python train.py --num_hidden_layers=13 --hidden_size=768 --num_attention_heads=12 --num_key_value_heads=12 --head_dim=64 --intermediate_size=2048 --vocab_size=31239 --hidden_act="swiglu" --norm="rmsnorm" --norm_place="pre" --norm_eps=1e-05 --positions="rope" --rope_theta=10000.0 --rope_fraction=0.25 --qk_norm=false --attn_scale=0.125 --bias="none" --tie_word_embeddings=false --parallel_block=false --init="uniform" --init_std_qkv=0.0169 --init_std_o=0.0169 --init_std_up=0.0169 --init_std_down=0.0 --optimizer="adamw" --learning_rate=0.000532 --beta1=0.9 --beta2=0.95 --weight_decay=0.27 --lr_head=0.00459 --max_grad_norm=2.0 --warmup_steps=430 --schedule="wsd" --decay_fraction=0.557 --decay_shape="cos" --final_lr_fraction=0.0 --batch_tokens=131072 --max_seq_len=1024 --doc_mask=true --z_loss=0.0001 --train_tokens=928800000 --max_steps=7087 --dataset="wikipedia_en"
MLP neurons of a small language model. Each row is named by its layer, matrix (gate and up: input weights) and neuron, and shows model dimensions 528-655. Each number is 50 + 12 x the weight over its row's rms, rounded and kept within 0 to 99. A neuron's up and down rows have the sign that makes its largest values positive.
After each neuron's rows, "fires after" lists the tokens most often just before its 100 highest values on Wikipedia text that the model never trained on. A number after a token or word is its count.

L3.gate1512:32 67 41 38 65 47 69 51 46 49 81 30 37 23 52 66 44 32 52 57 45 41 62 25 47 58 43 53 44 46 33 77 33 74 35 45 59 55 46 66 51 63 58 51 45 45 54 33 57 43 69 51 48 63 56 46 37 49 46 44 59 49 58 71 60 49 49 43 47 62 43 48 55 44 37 64 50 58 70 57 46 39 59 48 51 47 36 40 59 47 55 39 65 55 39 58 59 51 59 42 48 53 46 55 56 69 53 37 46 73 56 46 44 40 41 38 43 35 29 41 56 61 64 34 78 46 47 56
L3.up1512:42 45 69 44 59 58 32 66 40 49 55 39 57 43 53 40 54 43 22 60 48 43 45 20 44 37 45 62 46 52 63 43 34 56 38 41 45 30 57 55 39 63 53 57 29 36 53 24 59 41 66 60 67 55 78 59 33 74 52 45 53 44 57 58 46 51 46 54 39 55 46 47 40 37 65 27 61 66 44 31 47 70 75 47 43 53 43 57 71 43 53 46 52 56 38 31 49 64 53 51 55 37 50 47 51 58 62 41 55 49 61 55 64 51 56 53 39 63 50 39 63 39 45 50 82 47 48 36
fires after: "\n" 100

L9.gate540:62 52 58 49 46 35 49 32 67 38 55 62 61 52 48 74 19 37 40 48 37 28 51 29 50 40 61 46 62 34 50 64 30 48 64 49 29 46 38 30 47 49 51 34 68 72 42 52 51 64 70 46 52 63 77 43 47 40 60 37 52 52 38 53 49 51 59 56 62 34 60 51 72 43 47 44 67 46 43 51 35 66 46 51 48 32 36 71 61 31 44 78 36 53 50 67 59 76 65 41 48 61 33 55 44 43 50 52 46 39 47 45 48 74 63 43 50 46 49 57 63 30 54 51 39 33 56 41
L9.up540:54 41 42 48 64 47 31 53 51 46 47 52 45 43 40 56 44 71 36 45 47 45 20 50 65 44 50 33 75 35 60 62 43 38 39 51 56 47 50 53 35 55 60 56 46 66 45 59 42 37 54 62 47 52 47 56 40 60 57 38 51 21 61 50 52 70 28 50 43 57 46 34 61 27 49 78 48 25 61 57 43 39 55 31 37 54 53 52 53 43 57 40 21 49 69 65 67 51 41 50 40 27 69 54 43 39 51 55 51 45 49 38 65 52 53 62 45 32 41 73 69 34 55 13 43 52 26 57
fires after: " " 33, "," 16, "1" 11, "9" 10, "2" 6

L3.gate1820:43 52 42 36 43 37 54 38 52 45 26 40 62 44 69 44 52 56 73 73 40 48 73 51 37 61 37 30 46 49 39 50 49 51 36 34 35 67 58 58 32 68 56 70 53 45 54 76 60 57 41 57 46 56 41 43 57 68 41 49 41 56 45 31 53 45 46 46 31 49 34 38 50 50 39 51 56 74 40 43 64 43 33 53 34 36 60 68 42 57 54 65 48 39 50 65 56 84 42 46 35 63 53 58 51 44 57 35 38 37 43 59 58 48 49 65 48 31 50 61 29 55 53 46 55 54 55 64
L3.up1820:50 46 43 42 33 34 55 51 49 73 26 52 60 41 64 52 60 72 51 33 40 39 71 56 59 45 38 39 53 31 62 47 41 40 22 62 41 35 46 45 72 57 47 50 41 48 41 63 42 57 52 58 75 38 25 57 56 38 59 45 61 25 57 48 62 64 46 57 62 21 52 47 50 66 32 64 53 55 46 54 51 52 39 37 54 67 58 66 45 37 76 74 59 57 55 43 59 49 52 48 42 52 48 23 57 42 36 58 61 21 53 52 19 32 37 50 58 44 67 58 53 38 49 53 44 49 59 63
fires after: "\n" 55, "|---|---|---|---" 11

L3.gate896:61 59 51 36 51 52 61 43 47 52 44 43 44 49 66 49 54 49 57 46 49 58 50 27 27 64 43 67 39 69 47 67 48 78 43 64 63 50 32 50 47 47 37 54 44 72 46 50 75 50 41 65 55 63 61 47 46 56 67 41 56 50 64 69 58 66 59 28 44 59 39 57 56 70 47 47 48 63 35 46 90 47 40 23 48 57 67 55 46 32 64 40 73 52 49 59 75 50 66 64 43 46 55 43 54 47 41 35 48 70 44 53 48 41 47 54 38 38 48 62 52 56 72 37 69 70 44 54
L3.up896:87 44 48 52 70 48 44 47 43 56 22 55 56 62 62 42 73 46 48 42 43 52 48 40 39 54 60 64 42 54 64 36 54 41 26 60 86 35 64 55 36 59 51 60 42 48 46 42 49 34 33 61 47 53 68 51 56 59 43 33 71 49 43 59 65 53 43 47 42 55 60 52 57 59 56 58 55 80 40 41 73 59 59 32 43 48 68 66 35 26 68 38 49 49 34 62 66 61 47 54 13 39 52 44 34 53 36 23 45 56 66 65 42 36 56 53 39 52 76 56 54 48 58 38 64 60 41 43
fires after: "\n" 100

L9.gate2022:43 48 46 57 39 55 64 55 59 46 65 32 47 51 31 45 35 53 55 27 51 47 42 51 52 36 58 46 60 54 65 70 58 58 34 48 64 45 54 71 44 48 42 50 41 69 29 38 32 61 43 29 67 43 35 29 50 53 60 55 61 59 43 50 20 56 54 81 71 59 43 47 49 61 52 49 58 52 63 74 29 48 59 65 38 48 58 63 58 42 49 43 40 57 73 65 52 64 67 41 36 55 55 48 44 35 42 54 47 47 35 34 62 62 64 51 38 55 43 71 53 63 45 47 52 54 54 47
L9.up2022:43 40 51 37 43 69 37 30 46 40 50 64 52 54 35 53 49 24 55 50 24 19 67 41 28 63 45 63 51 53 48 53 66 25 46 50 37 59 42 65 42 44 49 62 57 57 38 64 65 52 50 54 52 46 51 58 52 31 69 31 33 39 42 52 64 53 48 68 25 57 56 32 44 48 28 65 63 44 53 68 48 56 41 43 55 48 71 60 52 45 43 55 56 55 48 53 40 38 29 42 30 46 65 63 34 37 47 26 68 65 50 74 67 49 52 50 58 60 48 57 50 40 45 25 68 42 54 77
fires after: "0" 29, " " 25, "9" 12, "8" 5, "-" 5, "1" 5

L3.gate1214:60 67 46 28 40 45 77 24 67 47 40 34 47 38 37 48 44 49 53 47 51 30 46 44 56 50 42 51 47 57 43 72 44 57 47 59 45 41 22 55 50 44 47 36 67 46 54 47 78 51 60 56 61 25 83 56 54 49 48 42 70 60 41 70 41 36 45 40 32 65 52 53 39 59 40 38 44 64 57 50 58 46 50 39 50 52 47 68 42 40 57 46 45 31 51 62 61 57 58 39 47 32 50 37 63 37 51 76 47 60 32 61 18 41 57 41 53 62 56 39 29 41 52 30 49 50 42 60
L3.up1214:55 52 49 52 56 40 50 58 37 36 26 56 57 46 66 47 41 43 37 47 57 30 51 34 74 55 35 43 34 49 41 50 70 73 44 42 59 40 42 56 55 54 53 56 63 60 52 42 41 51 54 41 62 30 69 47 46 69 42 77 70 71 52 47 49 39 38 66 41 65 54 57 44 50 39 45 33 33 43 74 57 63 32 31 55 55 34 45 46 60 55 37 56 52 46 55 53 50 55 43 63 49 66 67 68 43 56 31 32 42 67 87 49 46 17 67 56 55 46 46 59 49 66 28 56 55 26 54
fires after: "\n" 40, " Der" 19

L9.gate1489:58 70 49 31 57 39 27 46 48 62 47 64 39 50 59 64 53 57 57 66 62 57 34 44 51 57 55 71 48 54 80 75 35 37 31 34 49 40 57 61 49 65 51 61 47 44 52 35 47 30 26 43 44 70 39 73 46 46 51 44 51 52 27 46 46 41 60 48 61 40 45 55 42 51 31 52 39 46 56 59 40 70 34 29 62 57 44 65 29 46 53 49 39 71 72 71 56 40 65 51 42 47 53 49 50 44 34 46 49 56 50 42 61 48 66 47 32 63 35 73 57 51 60 59 62 31 48 18
L9.up1489:71 53 59 56 59 73 55 35 42 48 45 52 40 53 68 37 45 46 46 43 35 24 64 51 52 38 53 56 49 50 55 54 46 50 49 42 35 62 46 84 42 47 61 55 52 41 47 35 57 39 42 59 27 61 41 56 27 47 36 39 64 26 45 65 44 35 59 55 25 60 54 29 47 37 54 76 58 64 33 48 39 44 57 54 53 60 49 52 44 43 43 61 22 51 59 63 48 37 71 43 53 51 60 60 36 58 38 48 49 46 39 51 39 48 47 41 47 34 46 73 51 71 42 58 69 57 47 35
fires after: " " 75, "1" 6, " (" 4, "–" 4

L3.gate1382:45 66 51 46 33 50 55 45 57 65 36 60 52 47 70 54 36 53 36 46 41 55 68 54 44 45 42 62 66 37 39 59 42 48 42 68 62 67 58 61 55 48 64 59 50 48 48 64 57 67 42 46 46 60 64 45 40 49 35 65 36 61 54 56 35 43 39 40 44 59 19 52 50 58 34 50 62 55 47 58 70 35 36 29 47 39 71 41 62 39 50 64 51 49 52 50 66 60 61 45 43 46 32 28 57 71 36 47 54 52 70 55 67 49 46 48 57 29 60 77 39 45 48 49 45 53 59 46
L3.up1382:34 53 45 23 44 81 54 28 48 68 43 35 63 42 47 22 55 44 45 36 43 62 58 45 47 63 57 37 37 60 43 22 18 48 53 50 44 60 61 61 31 73 47 42 41 55 43 52 63 40 48 46 52 46 38 42 53 50 56 58 25 40 51 45 79 55 48 71 55 34 43 49 71 26 30 56 67 59 45 51 67 54 53 52 63 45 46 55 36 64 42 46 57 49 52 50 61 71 46 58 46 46 46 28 39 51 79 62 52 29 42 57 56 54 48 40 37 67 48 60 55 57 63 27 49 52 62 97
fires after: "\n" 44, "|---|---|---|---" 9, " gold" 6, " US" 5, " bronze" 4, "|" 4

L9.gate1629:53 31 49 53 52 64 54 62 56 46 53 68 64 46 57 47 33 61 51 65 36 50 55 43 47 38 43 56 44 49 65 57 58 46 53 50 31 51 50 63 48 22 55 55 24 55 59 54 66 43 40 46 36 40 74 39 08 61 75 26 28 26 54 59 38 45 44 54 37 66 47 38 70 76 33 52 30 35 54 46 58 20 59 29 65 62 31 57 46 41 79 69 41 60 56 56 57 36 51 39 54 55 48 47 47 37 46 53 55 49 29 51 45 44 40 54 57 59 28 50 29 52 47 50 37 30 56 51
L9.up1629:49 39 51 62 39 53 43 67 53 49 51 47 65 56 49 72 27 50 64 45 36 41 56 61 59 48 38 35 51 51 56 58 49 53 53 43 58 61 69 35 54 57 47 51 55 50 53 47 58 70 46 57 56 52 39 78 41 61 38 45 56 51 61 55 51 58 49 52 62 68 42 39 51 29 26 49 50 59 43 61 45 67 44 46 46 63 72 59 63 51 38 69 38 56 70 57 49 43 64 34 68 57 58 30 37 55 38 44 59 31 44 30 54 56 43 68 41 50 48 41 50 36 37 51 36 72 38 61
fires after: " " 30, "1" 25, "0" 8, "5" 8, " c" 4, "3" 4

L3.gate377:40 56 54 46 58 41 82 51 47 34 55 43 24 48 69 73 50 55 54 69 59 31 63 39 43 41 48 48 45 50 25 84 69 56 36 48 35 51 59 66 45 64 56 36 40 67 69 43 79 59 44 53 71 69 55 43 72 44 51 38 54 58 50 62 44 55 51 57 29 55 47 44 33 42 37 48 40 53 50 66 53 47 62 48 39 35 29 38 47 53 44 72 42 44 39 61 44 37 47 41 48 41 55 48 63 41 33 58 38 52 62 47 32 27 58 66 59 51 60 53 48 37 59 31 63 33 20 49
L3.up377:44 37 57 43 45 54 65 42 61 53 57 48 37 37 46 40 52 70 52 58 48 40 38 25 44 47 46 57 60 60 52 51 56 39 58 23 26 40 56 78 64 64 48 68 32 47 32 41 43 54 42 55 43 74 44 49 52 96 30 61 52 50 43 55 23 48 38 63 62 56 31 49 31 41 44 29 44 52 35 40 57 59 54 60 53 27 43 53 26 29 66 68 46 48 49 44 42 54 53 34 47 49 39 63 48 52 40 49 29 52 63 51 36 54 52 49 46 51 59 39 66 42 47 51 51 44 24 46
fires after: "\n" 97

L9.gate1868:54 43 50 64 52 51 62 19 68 63 51 41 31 58 49 35 44 45 42 33 57 50 41 44 55 51 46 57 78 37 54 42 61 62 57 37 40 35 54 49 35 40 66 45 64 68 34 52 51 61 70 52 58 38 65 35 55 32 65 63 56 47 49 60 39 46 56 72 45 37 35 46 54 55 44 79 39 51 50 54 42 59 60 60 45 46 41 45 58 55 49 37 46 63 33 42 34 69 48 57 52 51 45 38 33 69 61 61 35 41 54 45 54 51 46 59 45 42 54 55 55 42 48 38 59 50 49 37
L9.up1868:34 65 61 57 37 55 48 29 51 52 45 50 55 56 69 44 48 26 60 33 51 44 59 60 30 41 71 52 53 35 51 38 59 45 51 45 36 82 48 54 59 74 26 70 73 61 60 38 40 33 51 48 53 47 52 47 54 55 66 50 39 62 40 36 87 45 53 44 51 56 51 51 58 47 33 84 69 54 44 46 52 48 43 39 48 52 62 59 45 45 48 48 63 58 47 54 40 33 42 55 62 54 49 51 59 42 54 33 53 45 39 35 48 45 56 53 47 39 19 55 49 54 33 61 28 45 65 54
fires after: "0" 45, "9" 25, "–" 25

L3.gate1021:40 64 48 58 53 65 50 41 44 60 43 38 71 53 76 87 63 77 63 65 47 54 30 57 46 38 53 61 72 65 43 50 68 50 50 61 38 66 49 46 50 49 61 74 49 49 57 45 70 43 43 48 46 45 54 48 44 47 86 40 23 35 62 54 40 55 51 42 60 46 61 66 76 60 33 54 43 44 49 57 52 52 60 52 58 57 59 53 44 65 41 66 39 76 36 77 42 68 32 49 44 41 31 45 57 66 62 57 63 61 34 44 55 52 49 55 47 53 43 48 45 55 32 49 53 47 41 53
L3.up1021:63 54 59 41 47 53 53 47 43 36 59 41 35 43 56 32 24 47 67 40 34 60 22 62 54 42 32 54 36 58 63 38 51 49 47 52 44 56 43 40 68 47 62 35 55 66 58 62 55 50 68 34 55 48 39 58 35 44 40 50 72 52 62 58 39 53 41 61 72 49 17 53 55 64 51 34 60 86 60 49 48 50 40 32 59 44 66 58 55 48 34 63 52 80 70 55 51 51 43 52 31 51 68 41 47 63 62 43 49 53 44 49 70 46 57 45 61 41 34 47 55 69 51 44 51 27 59 44
fires after: "–" 41, " " 38